From a checkpoint of a small transformer trained on Wikipedia.
Size: 10 layers, width 192, 3 heads of 64.
MLP neurons of a small language model. Each row is named by its layer, matrix (up: input weights) and neuron, and shows model dimensions 16-143. Each number is 500 + 50 x the weight over its row's rms, rounded and kept within 0 to 999. Numbers have three digits each.
After each neuron's rows, "fires on" lists the tokens most often at its 100 highest values on Wikipedia text that the model never trained on.

L6.up99:595506444509485474549461550481426396518439464544533515454538586459526417600470537571420451430474556482428503522494462486531511404523466498545536568438502495559603484510494518447584572578429469381451534523409491479443506499541524500524527494465629402473609511433467505549548528539515532532485484569462550458575464508578473499520521498494533499422444447467407508439483409541450555586510
fires on: "-", "n", "0", "1", " ", "2"

L5.up627:510485443466504532492435458517471557520505559500514580471459531559480490483463480556373638485415511424489507496453459473422453451542433497542484545468549507508473520421422453391412507527454523521490549430426572501525556565574531522490501557464594530495453473445465437520420377447465457506557571497586544479483539449554490494464476526505459571533536613511632471530515427417602513476469
fires on: " al", "ac", " non", "i", "igh"

L2.up617:388474531552504576519410489516455430549517499478443522437528484476485473507369516605445462505481561420537469533524507537456570509507556542522516509594533466557528556466532514399534484477436471516441538555461468507500549538510492401372486407486591458435500586491471531450544434507453495625466515510508484515559433464536479479543544583481595510581486541562506434449515595571517466488506
fires on: " ", "-", " his"

L5.up275:536592523510515550537534482481498505542450552501499455499467599417563478501510505511497575529469409530450475498619490572418461557506472480592452447542473430480557492484504541481602515485375431459510498514553537486466516487417536506574484557573504454524507490487572462462507503543492474530502475493460596570548579440565453505516446532458417532557439534528469542501521592554495559443430
fires on: " G", "yl", " P", " c", "ud", " |"

L2.up57:524493540503454426484544499461483523536575439519524534552599541511553541468494527560497517492495511551503557524463547443402418466468384521440470546527524482552522544576469546502452494481566492525578509447533492540499436506454626423530434468554455553548511476493460389508459433540549545616482524429453432563541553469449525468458422525489554568501553482478445440427462486412451528502566
fires on: "ust", "w", "und", "enn", ":", " opp"

L2.up199:487499481529499419415495489444422397517501497502446494451477597547488444582451554407486507507514529433443535532604443520513504445464489531561542521485454422543543487480548526501477488427538525480546487551537449490491519552562500516466467525500585534529462599448458487575468479512472585508485566502496513492539472524474468463549494465520472514612474508458581548460464553493399538521571
fires on: ":", " ", "3", ";", "2", "m"

L5.up9:538453548426450640564486448469476469439514470585549410514526541571533572572481471534546435461466523478512482491456496513577601541494489510535541503531549507449466584469542500519488568515507448485486514498470391509458500378467478533420402485547559498594463541448482557533428434568458480514419552514544467528475506548473503511492533471588429514476486460562500456499461456453481479582485
fires on: " p", "or", "re", "-", "ro", " B"

L5.up397:463475545521477501535490515498451428509434537520559477463430549599481491567523555535511538456511421557475550572531532515430481454497484467470454546507444453469505470515399462513522539439544552609601407469577534418533521510455555536515460508540568427528508562538405560551471557463466511579461498589587452509529488536539483473429537459444511505513451507417476507541371541414468379434452
fires on: "\n", " |", ")\n", ";", " "

L2.up619:486513543426575585508514448499423496512537520473450452413557550562508449444431510519507459490408570498482443512482528409555387585464477504496420564531525595503556515527556520503441581424455500489507499540540516471594498443433483553410522538599537467515487475545440416505428467549504530493540531501515541592452550408443393533493534471480498485539440457454408411489461453524409520557481
fires on: "-", "el", "-p", " p", " as"

L6.up297:525559541556534484486545492448413462450517569486464529500547491426477577606482475438522471520463502520501418492513483488476292545540605497431536525429494482481555457416527467502546568460535446570454480448447449443556456513472473411445561505546585449514559575509475586445553531584515473575507510483543504545448542498468543523555482574472500586507523530453446499465579495471511480494466
fires on: " \"", " (", " $", " '"

L2.up260:470405542527487491485476530521454476418521591614533525490490451393411506524437465560495526399505526485512538604471525408527559491502522478451546460533492508489578500431481514507459375496432533467483533519453473488508457434522523494522517468492469457491524599489664549522491550378575496576499484435483503554545447448585458534562493507453517560487469519533506453583554635455508585370486
fires on: "–", " to", "-", "/"

L5.up451:446514564551486565523451544493429471558487434536593529519486508453478525436549519567440517439536485531407549464536434532615513489483504481425497565621556483498503498482393556583533572470408393515444458498556429508582483544524495562463496441480503501573530395482596408522625510486493464494427433494404500527505516554515447462561468489551419535452428515604513448468528499466453553547504
fires on: "-", "\n", "is", "ran", " w", "ig"

L6.up288:512539437429438532457521491457521451530490503561457507493443552562508535488458407540466566445467525492488504525490461532427527529465499492572561438509559559369513566539498516380488404412440412483469465618519648487474460498508470462513465472628583493571610409466509478399448465523469427479459436492451438448504500534444514536454538511559497496612490547536489452523464425471474549478515
fires on: ".", "F", "B", "er", " w", "S"

L2.up517:436466505508514550559451529520449501500553458394446421494544546435485531553484509533527391469492563516495496563518552548516439567477497435494503535529482543455466457450599439419498600550531494527546548550517459421457585482503510495416501503439500511493514544496479533527579470501554519574422622457511531526527443503566420497518551483439394470507511459629518434398456562477535529499500
fires on: " of", "ly", "und", " a", " "

L6.up616:554489540490633449518457502573545596496468569499421451507306460543475466546476539554513476386545463512475510462531566503520443570580478505483563476503505508475478393477509438453506563504480492471543495601530477437410517484599521448448534463496550573497399461544490491528538518508455510531499506489546455498422469546577472384496482536422420669547459551552518520406461451445526466482527
fires on: "at", "un", "om", "et", "op"

L6.up203:429501569452441537490484482562509584480504531519416597495435491519553576582439494484479500547464547473440436495505443478496488505551589506551463425474496475473607580514427543437565467525513463462453511456583500538566561508531501448503464424507517525475487495392466443434486467578460501562514611501493555437538508616401501551495527556453552495492536546408422606452480424445445514426496
fires on: " by", "or", " to", " (", "te", "er"

L6.up408:515533561517456508482503507506539447475476489526467474569491486500458495506499494493597509421500577388511460563409449500624447594476507469512574489518502492513452502478476501520452542594598603472488548520576530495471539562490409519413468521554529477470586447560354452504559516507479513571547527433579513545500491448493532540395469565467487513562515520474531490468476471439568459517515
fires on: ","

L6.up119:417446520436618581521439518500535469521556533413450475501448555536595544463433423573484489532440518470553539551451440510516498548479461501468421566558498545491484544570532467528526405446421442387474499491549441485513460423557504470460439626474547491511466497512430526539617458521524481463440616513495415518465440453580558419483403517565578482507617509564588472498496526462529454532545
fires on: " an", " D", " An"

L6.up248:494463464468474560466407455525445432475543466446522668601440558530469446449460495527501559524504447489415480484510585602536507510504517525515510527525427493546453538561546530522498567494590494539564528487474540491514504537535433517521523501432513430460553517550494503486468388481485543560526491529544502462352535419467490579440542515469664590559455501466486497447531559575534520476439
fires on: " H", "R", "ar", " C", "C"

L5.up342:511598581536486558432441505418477457455440538524481465558528606474502538458489448491490455457470538484468467575509571447510541478443512453546526447479494563432441457479464551541530588453459558466506507435444571564588463485533560474436480484483573440575461549430482537474572483537489530503538505418538465586454485564443529550547447459503525546431533512566522500494478430515459528585485
fires on: "-", ".S", " Mo"

L2.up586:423569541431532428493434445466509430476551507558434402586446544529466466557534494382484487391521554539367423566506560481505483520517535509423408461579504453559539512462537462524494562457437479469466495513482495545510505524515508598382463559408493576493559446505513597566519559510447485538533558524510507450449414534465460522587531544490501463523580492492538497432480453497428545464477
fires on: "h", "),", ")", "-", "y", ";"

L2.up655:471485501462543486516466519503416558559521540467561572508522492548540495540430509459541498544382475368433539515382572495510467539548452465545490482470453544557497523435440493539435455451464469461461490624500450455520440567485406448479505593478441435494524523411567546475459509610482532534501433461469635535501445480498487445478342427464588578530476564517511465457440527453484520579509
fires on: " would", " un", " may", " ent", " bel", " adv"

L2.up618:534542563485502457465447463467467502561583488460494449466636557451549532526559532462498521478436501493517440515535514498545390509528434634535526513574535490440402525453561586547396447550571480565496464445532481500541550499461581461505550492447439480524533524567466484427437483457457501500420416473632517544575524461504526538582491493602524433495510458511581536445470524519445528503523
fires on: ")", ";", "ly", "stra", "land"

L2.up482:437532573528574588494533528477482560527499463530444485522542483540428536455544525499498512378472551493495545504416447446570528613493474453438373421572516540497514467435508562487458524553483532511516529484482451581537439531441447479518530472499423618514514443488551548470520531473475512551443550560533433534451428455473491430543592474493491569546506525452420458503466531570564407444473
fires on: " with", "-", " ", " by", "is"

L5.up273:537451559570456397555542435485507513588474487562462525540371532535477531497453508543471521518585476454543575475569470383546477473618528508492548494574479531449471515402487505321419504508480491440603518504456488532526451407432565467489446523574588547506449426485569448489535526544414460509544438502534470512553549485445530438431533480497517542525417539567417540496468584539537453535474
fires on: "et", "n", "at", "f", "ac", "in"

L5.up369:379573465474542477523384410484555463504638443431498615493468487466501528431517576518450541473480582479493512555477446505483453480461517518489422491534461478475548520476581480558510453453547451504460529515500506538553496513521545458415479568426519488484481458532559483479501542458388513549566505391547438454505568557462540485524451570580386462543415445445523485493504443489482472416492
fires on: " |\n"

L2.up78:576417459403581488485427532488441427524570517483475432529507450519454609502460552515433477475567475476520488534497491506515467501555577517523504519478537540530472504504502523496417435461545470550444579468579504508441484494415465515499474537472489454587442485478507517562482443431477467565481483579446433538583412446489534527419410473431554465502365601481468473552440564450491530496498
fires on: ":", ";", " |", " ", "."

L5.up99:509553504522459418462402440490598516509481521638454498490534507548518522477389568602406411505452497458544508408496473445528542474451465503549489552551486489489575541464480532540480459500568497418543551563509510565560391462567543572566455497530492602498492534467476509446522477522486528532481511501501381601497412523516399512511384523474606490436581448447558582513502414493494414560518
fires on: "ic", "ac", "c", "ist", "ans"

L5.up437:508444442461505490562392474576486602528538478485430486534482453606576480533530543444440555515487473518477617432514552517405434589494489487531500569568506458522448556459502580429487564488461461481526519379491534523563430542463541533553454474560510572430557430496513520415597506588485484519475499530476480525474538459512535425537450621469403567486471414526517584572513475450505476512473
fires on: ",", "l", "ic", "an", "or", " and"

L2.up665:535450477469506461585453551492478429547452441442594469584396439629571523500515476531622513499474523515439535493411490523479442521402533601544526494522603577530423525484460497488532523519484490554572524543501529511450488534465563505469536438454494509487567535522515418502503372543483504529594537392532471451480482555486438479480517456515408552422586487438555405481491488484457527450516
fires on: " of", " as", " in", " /"

L2.up350:546384598422498521418453533478394414470499544482531504404554501544415526542492529494489444471514589573546461519460498530489561462544483495588461429531488592501523486525557560540535370513498536507550455468482490528517491452569501548484487579589598539570535542440497496580516474543501413517475557613519480516519409434477352494565511398495448557494416459407503462524518532506423527445555
fires on: " ", "-f", "/", "-", "."

L2.up689:515423570495494459583504498478429573490566519572515466481447566499541451464447485464490583575495554482467485412533513545497464380520471539515528472531520383491519496512507546534463547443544443420489440501454411475559541539597478492566452491535558437478359477484448402602585427527594488568434469471538471493523487534541522427476568542418495484604495476480535484456503535453535573515613
fires on: ":", " gradu", "ar", "-", " of", "ant"

L5.up133:519448549486521481476436440514494554449520497528513516536464487467468464508498524550435508553528479487471483441566414462461533413496577511525490443466547519538478548547564432487460492589593426518458574545499404501545479417491502599544565551510555429467460506461530597434458546498454504511437485555569522474545567515540358541540503469352489499438509481476479457439520306451547553570585
fires on: "ac", "ic", "y", "and", "i", "ony"

L2.up232:506478512543441562518501512491570482633500475494537550472578394497360517446478501504471497443538548483462425485477414436464562429543481447482489522502490433533528565420486550539448443455428467477516541438539439508542607404550527549512490485482479471542459543580468500568450557491521501521454412462514435498460480543461534526566556440565540583574393484521493506432441587502484542502465
fires on: "\n", "-", "per", " Mc", ")\n", "ography"

L6.up763:421533464531522543488419562453482561579477539453490476517429540546546554510504365443360580433511462496419506511414456482501476532602538488469518531529533568478462588516510488401535404537503485485421476422449523562479506456534532522526573501491497490442503590375385459432602486469510497513605548504566457476502462577478449534505460583444549503474533549559517492528440536438473532462550
fires on: " at", "18", " over", "b", "ID", " At"

L2.up720:386480522575464535444528390475475522535445498432551485489519461559492433508581573572458516506459498442497475540561488492524536528547478469532374574617445484515557533417527476528425494518465473488549528525451514459465489535484640555471559496514443514420470515457485503439441462542393480450387510523530559505455493507463481523530445564478513551522496497514441605505454496418482532602467
fires on: "ent", "or", " addition", " total", "ient", " According"

L2.up701:455498528563573481482545407510443552495515431451572579448585498557450476500468470488561423545493510576555552590515489462476553471597509456405513452476517483475473543572503500446489533466447587433511479480544467491504546525438489464406546470510488479459470467493493414466490473534472504552516483498551549552538514509570448541577498547450528510488545560448432497477444491451466550496519
fires on: " held", " place", "ly", " won", " lead", " run"

L6.up32:509586462470487541529530521421451514411535532442549510498420462487543547534464462562511437529469548498454445522517376517523443554522547581509549533489454543517502531411485418473478485488568515484438483457465470512522484616468436604451624470541562445342541523429517501505573512505511485538502490459492501584499495522590448464489481571468495539440540566511450458536428472477454455554446
fires on: " (", " U", " women", " Mor", " Women"

L2.up261:471509445534366504522477480434453594450516561478452473424550531435509482530546508507520558510467525478522485523525565499499456475455534426569551458451399532512598494430567373470510437499487533542495486545598579497526605464529481479506512517438615493496479415518485589512459543513485488484459541500467520447390441559460532434459433513525561543562485460448458393452590543531458474533631
fires on: " work", " information", " featured", "ference", "ust", "rew"

L5.up297:510523448528478623504441519553511518532466530579452467603521509558501521522479419451535452478502517521545537527498552491466433452534594547411561450552450570478483491456542531419473434517467512558482386507434452632514444491493387503515474528517462564526483466489477522432455470479513429566515512475497530540577546451407474386515452501469530508421454496528444470508506490445572576518359
fires on: ",", ".", "ing"

L6.up467:640439394557479541479476532601527524515462447550513557622560507471510481483445579463483489452472480545463553445526494499425491491501395490534435462484412427476398395517449468467456527500543445504400587408506511489438497529520514513517507489492574535493492458463509551537529575482488552465477478447515499462622462506551471479434456624521527594586442463567474564484472494480531593545504
fires on: " |", "ed", "an", "it", " and", "op"

L6.up131:435528480486467552518503490545584494519460560515447524465480466520408555464463465629499518475485420486541454488444539410457456530480516526533453415500585526484571544526468466506541545546493489517529587428570520456541470497543548503469436512607596416536492522512492399463588606481448483422468548549436460397472429480545436522531470536530524528462534567406603483479509549460498481504534
fires on: " d", " D", "ad", "ed", "em"

L6.up261:633602585559405564424423524523527458557524483455539516586458477476515540457527367453536476424469580448442532495546493454544444534503445499526529528550534450464481473492668584536523538479539403441565493474480425479453507529487523525512559485650475490583481439477525525540499474482510486582459577568562517515611544481482575513525484506512434465530508473464471490536503521527548532405583
fires on: "s", "p", "ps", "ot", "ets", " w"

L5.up587:585582564440531508386507558459508479546483505591506455493523493542447478508433493532538460431595529559463438498539521479458487446554590486429548481557483490409373460481541516469458541540548487522477549549433454596495453561553495522452555464607531592540455526525596543572483493467426501542523473516471493479538471543437411513495566625554474450468476561536442509474391442505473498450474
fires on: ".\n\n", "\n\n", ".", "\n", "==\n\n", " ==\n\n"

L5.up196:444551529588481545471560490469467445497449507530495552548552483427442463476564516542448487526521546462372445473527536536405421462505436428468537516509494487444485489440540481433513613593475488575433460424503435591543507530558489458426580550457487485499567508495486453517566516562480432552489469553507476500529508505459433546544535499432502458512522570422390542491486462473460430637480
fires on: " \"", "p", "ol", "ro", " (", " pro"

L6.up76:469556584466471518541554520544499474470647461506456472518497468431561523614466561526578516434471558473497472476494432553509416434426534477456521559481554547497458511535509529493582524459502468480471461504447537495588480433539335534441468490505445451547461521476516536486562479558441470540481553502431452444506486531505443506477461384550500529432526521559538518477457542534516600451449
fires on: ".", " Mar", " mar", "he", " v", "te"

L2.up473:504462486485509509596529439408382495612479505482507554494482472585573517491570523500542561607518520504620459530514448488509529408405505548558543492594542500520546481498496495508470453543595473478496501517494458489525463564440588477582488494515475538491426480479443506489578454502618492522496504442510479478512520592532490422452482504472576564460539497459484432421460432516484449405535
fires on: ":", " by", " as"

L5.up23:510539522496441536526515556537509535504539513482483467505407555550392509557496495449611495403458494460492465563516436546591444553472549478510540498447519479556510503498480412483525545446560564527409463409551480476421489523578529546481456552374548568481405516473517541467564477447407491510503505503480443444504429440455533517455472635522507553431497537496502487467484422416523590509529
fires on: "h", "ed", "y", "k", "am"

L2.up91:497584533479484513460562482467467547471559483499519547549470542515504502491686520385546584562534531418491442451452527590527485430412552512517474449562519454590518479574498507455491523508476485474511502445516574585550474589550466493523514585503507438506474481472508506485562516534421415444526520512525429464415513554423455532464506508398500571535521483436514482466650481542451530506496
fires on: " of", "ject", "ll", "ash"

L6.up269:533534492424465570540475510425525471435459437491479578558514428531490516511465522500564493447550483554524673491542494464435377482504472550518582430533549435405490540531476502436485381513559511425490557644395459511468475460504562556479524566494493533599562516496541572564461481509481440517478539566527469490557528486441541464524568578379494491518457437454529545506500536417533491486589
fires on: "s", "p", "k", "ps"

L2.up10:568540561499494521496558484442536482430533512446484564583482538505584521467542477580531460482473502447412537487578512417558538635525531508492527480516446463580488454529428407461474602529529523420393569474478491500485458498486544561411438486542515546541482457456376458481486545439518481538448504589500442539499548537465532577513570539514480412506512408473500540467554477455543482511493
fires on: " career", "th", "20", "mar", "ly", "t"

L2.up345:418489438494486435578452510553570495481502521489486465510509464440477465560429461538516507508481530499568440462615453567500482384484516519451535513522490482573514465408475563465483507419461436513549577446477528627492624573386553477455502500478508490485526507506426477426592454482528544591434506551590473565518564427501572482518471604430524556504552544459552516417434585458455539569527
fires on: "20", "19", ".", " ", "18", " of"

L2.up393:450507506609446499459409520390488544491464545573449514443567505478471475531474622520479422577473595502505495551496570442528552544444462548444515487519503516476506542463471538515411474463521451500404523565545426452492504586493505393482548413501493431532530505429505512506559421559524439494588430491453562537557484557498501507511517474411483469474512542558554579514403481582409456553571
fires on: ".S", "/", "-", "'", " By"

L6.up632:581478494455541496451581430457621464522436413490513445510468459458458564529515476492562504528447534454447507501494511464459542574556479457628491499456460487588511402492505527622534527468550557508460484478527503540517546534583615510490457474456506489549468491584555560461516534462522438505518574533664513487451455542413452427507471585435430626538584482564434590442513385428467470479478
fires on: " first", " the", "ation", " only", " The", "20"

L5.up528:504505470541522642472468439477475490421513455485484444473459548559397485523489520545550498466517383579532515541591563515472520411511517502463543439424529487447410501609541391491483446512468466494410616543495506409454444554502473532563481541424541553562544525591595434450522447558483524551459492464502375575544445452514519493509496498384450429474533505490482489459462503475469471544524
fires on: "ed", "s", "y", "d", "19", "ks"

L6.up600:486477449454541555477502458463583529480487491487501449522465574513524505526484528534478421511533474442462545474431404497510507561484422490530452515543512478521482538573527527488464478523534425350523546555423508530593501571531426601453500402491520494540368417446453631461506514469514392509438495581564459502464499454489476446510385536604557529477541434460526450521417519501579578617458
fires on: " an", "r", "l", "h", " An"

L6.up582:502509514471484488436426449457481461573476513469455515478405423453461490500595555464440468456457513423565518523465586616406610550437533547530526443564459633586496502475500528451587514483528452484413414445520535453587519464610503439495525441505526481496477514558442484538504572480557537534510527540532557466487559468476481504560490482518588534493437506430481531506455515530391423514487
fires on: "o", "i", "io", " Ro", " Santa"

L6.up374:569428447476487564496464475502490528557524630469589427591390443529521548443422518479414606519458551544432463517544504483461502425554513505636585469556495509459432490500530536498505515539417515498455485408523451589561545504553577541530424422560514543554494565492465490504556428525462545502542489503486413482530467534504505527429467562448468561439583538453468507514441473509564465435518
fires on: "20", "ic", "19", " of"

L5.up585:489515502510445442505453510564555499634483474548440521633592485570557440458408447495535576531420508496448454552520446489493546526526449427502463498567432606478526510504456462516415517485486542491490456473490501578596505563508469495413416523532473568472554475516430490540473483630526383512456551516511430495544474419548538575440546542401531544554431423558511553500478563447478530501548
fires on: " that", " was", " because", ",", " were"

L5.up717:540522443478447460549407453503557526620496517474440546468522496499489579481532458486342540385449582434555463514460462552513520461516583481569505542447546432483564434531536549484517605486451533589477484464463435544505483571492544455539515564456434530521508435493517514468491460447464559596529474421432449501590483501528417491567455489508492515518499577557471526465489450449490618472482
fires on: "-", " |\n", "te", "e"

L2.up395:520358535493546496523493426489536496491502482508542425480402467598519534498507500451530531625568588481488556547439514548510539505444459544580491472591510520405475544554556572458552494499427487456479541508575497477505542509441528495504546421437552453554590491463438486519530519461546558509486468556572527417497570556452538440476515531550480514441522509533541568473580470578552485412452
fires on: " by", "20", " for", " By", " of", " against"

L2.up700:557419457432530563496452465520509462552546482396430391492461488426499481483579474547411423490571568571468558502395525567555447582517567594474490492562549588422472464430485486510499494418526499442536509450474480503538486560528425461552617492460451517439582538485533446540535518487481548561452600491598471550523484487472540558558554524601424506478517469505511436389509542461483485441536
fires on: " while", " ", "-", " in", " which", "ub"

L2.up204:515440513421524492543526503446480563445547445439568525474499497544479471577529487527488488488443574592487514551464498473479452444471506543595455579592449447466540503512504513510512529415527538600529497464624514551470451433422530561461424472530529489575573537583534417490516396512491581504415519623580484615515536504495410378466417615506497497514521546537423470534499522530540594501511
fires on: " to", "ly", "ot", "art", "ps"

L5.up710:473522547472469572521479428563510546531441613567457507447472476491591554463490449482512564465550570379474482469498523514515597481477554533571512564540521509474476550505472548450469468528396497466524496512505533417571414493483458523527460405397463466631542427520421465469460475527493460538469586543538482469557561562518564399461539523490497503442575481530537439530572508544534583451551
fires on: ".", "=", "bert", "er", " of"

L6.up596:460414512469487473542495491487489532474496554520483594560417477463446516524566478470476414581395525578491525547508512476530432510505598447460453456513449486505626460416524472505480470487465560454489558510563505516470526567419460533474642452583562456441472445525434543508472466475498599498517531503492412469458537525482489542486420606590495527496527526420408495501510446416493421512481
fires on: " (", " T", ",", " C", " U", " |\n"

L2.up717:526518502400540571472562493441474504466468406426460498426495497581416363562529485519598427387507556535471554519586535489478509443439642444406435424514508526493526465503546439476512580470545491612562477540461497532502488597510495504528478557472587436461455460549477471464462512523548499568475516468537516513472564447500477534583538553420528411486499483433491369480440485545562517527542
fires on: "s", " September", "ed", " July", "onse"

L6.up289:565432485516475616492452391477491532505547476430518526511382433508538472500533528466535447523514541437463562596498457455514461572506555552475398543474483525566514528504389507566455576554452456456395527483523540546572474541525485524408523476601668400500477496491558414489623489518574541478448488540532503462478566486570506532459485445488476493453518532492420429497473485448471513454450
fires on: " U", " col"

L6.up303:489565391502514611482506518510587518434448418424492518497519524498515525512431528481470478461392486520517464499510533550527437525411485536506415553415559526507544519495519461525446529513484529597438516501672538564449405461391514534468473537465513406436452470465491463451471524483468563513508564459499475512495493438413497532452402420459610501510542472460482449485470530507503553460491
fires on: " L", " ex", "-", " en", "x", " Ex"

L6.up140:485494481463475497515437459460573485593475484522494499536550530402533499501466520452492530388553471505493566607566480558404499495533561401481581537532394551438452412487528575470511486443581498472573401602538404571554527479441478486515513522514531474526489360540493552471519524508484581463450548532448493526522536436427506505554478490466530464492527621480463581487480507475528528396600
fires on: ".", "C", "E", "O", "B", "N"

L5.up555:488464441526585469512554473523487478528563534547520408506462448526538553531490500545481604514493506489442498556536534506516502620542569496557480530545488593444548488552510531489505516592525461568530538559557506481576502505462561534481439515459547436498546540470540342501566462514544543485480434445450580441523471539452467436480490431538598455521480523476594448451456437550542459454550
fires on: ".", " of", " l", " former", " in", " against"

L6.up512:519496534471490503502540497514473487442523484507499497471476455522541406536573551565492523550586553528459440535532490549427478475386430473526561494433523497487457570501399494554534457554495526540468522542534455517546481380515450455482441478499436546577456418557530546443492423547601526475458474526546481500519452555509423504523492516568493494512419509564567556507545498549542473560472
fires on: "==\n", " \"", " ==\n", "===\n", " Play"

L2.up51:517488579443399462493405577426519509441543460617466480458467566552440430509498562425519624520518521459509476481500463501489463596493474461557488549576489537478454540431527590515402460417501532486451467489564459535561457442567535514509458485505447544552537551546460392564550368442459499520492580504510536522556510563500533450503467502582554530471498459502454368555467571481500460530454
fires on: "ot", "art", "al", "t", "ice"

L6.up465:517535482532543483505533512479478506592504418554572505497423445412524561408494595515485527396558562450507542520426564511386558474537447521556464475486515508490545353482521477487507502613513478500476586469636469603515542563464564448486537474448495557488514454614446558490464447518475452529547513523598492421546440571545562544497455527523518513533541438535553526536493431508526469443565
fires on: "\n\n", ")\n\n", " The", " the", " |\n\n"

L5.up410:553412558446524481492451505448439523575487463516480494537550536512426497440452482453550469385479556539501428477570408513399415481459515501545486527488517511467579532504590550564494461419498449581507508571506500529465562464518572582429480385639434508551580456550497492444507489499474501539463510510508413548438515465440506526547569443469494536542457542438558505359500513485555485494528
fires on: ".", " re", " (", "om", "M", " "

L2.up376:509468539512539496534585537467500571539434485556558402500574533504529559550604389521581547545483436449595454435496494469515444489457456531398494527453481529549466453508512418455486498507499575567502565495563439436494540481448538580596483484479471473465456515478520525450552581451513501527378488454556529553500458491539512502501523486552485492406480538487526625546526519533537482509486
fires on: "ed", "a", " Ed", "e", " In", "ing"

L5.up754:475427542481508496544424410476543544525495460488471528534547553553582458454511482464478573503424547419489476521582520423475483506525601518456524473563530395488522525461517436470493583508619448472526542444596530440563478514489588506484458536602411556548493548439419487475483495564479557506539529476420543461521452499472451422448517552558425532504513456419460476461490487537501604402432
fires on: "at", " As", " to", " by", " were"

L2.up766:518557451434471514635423510532539524532531568516434496452441519529475494526519538516535471500482467493584550507510511583516505446517464592581531421476523458531508510488449481457507512528501510497423503564486495352557487430577539511510491465456491527428537490424375603467487567443550519488419504439509537519594494429432503488632578512449471549484525478499498544468555540476460546543476
fires on: "ed", "ar", "a", "o", "i"

L2.up526:525391508532530388484460434485521594520438589518458518537458610548478497557392478425461536454559539484464483543544454458518448548476518514518513509496514524481483466480458499544551598524435539522422461506475590579535496526454532452479440437525499489407495408540447514495522415499544521607605435426549543586555470461527382484519620486463490508582452469506504518419557471417511491524579
fires on: " of", "-", ",", " was", " is", " "

L5.up761:606547511484507495497439468556564557466481537476481487583514534447459580532496520479561499450502495535496522507590485431519461479548461461450461464605585488500482540529385558548366547448449498444493508500459519469577473572542517447612520522591501467503411505583482429494574517481515533537436494540544503407503410508470504483430506482508443555413565544564447428487510507498515495477422
fires on: " its", ",", "'s", "at", " provide"

L2.up259:547320508503524504532478444590432526454498484477560459413499428501563511507483527571532480547509505442535406382576460554418426410463500566471511602434429461515521458474544423551479587541536487536430540552544529533597589456535492600550434494506558511466422558581443508523483509530521561542516517533505435541556444518508520495542489430466515436506465552439488548502496502591572540466510
fires on: "==\n", " ==\n", " ==\n\n", "==\n\n", "a", "ed"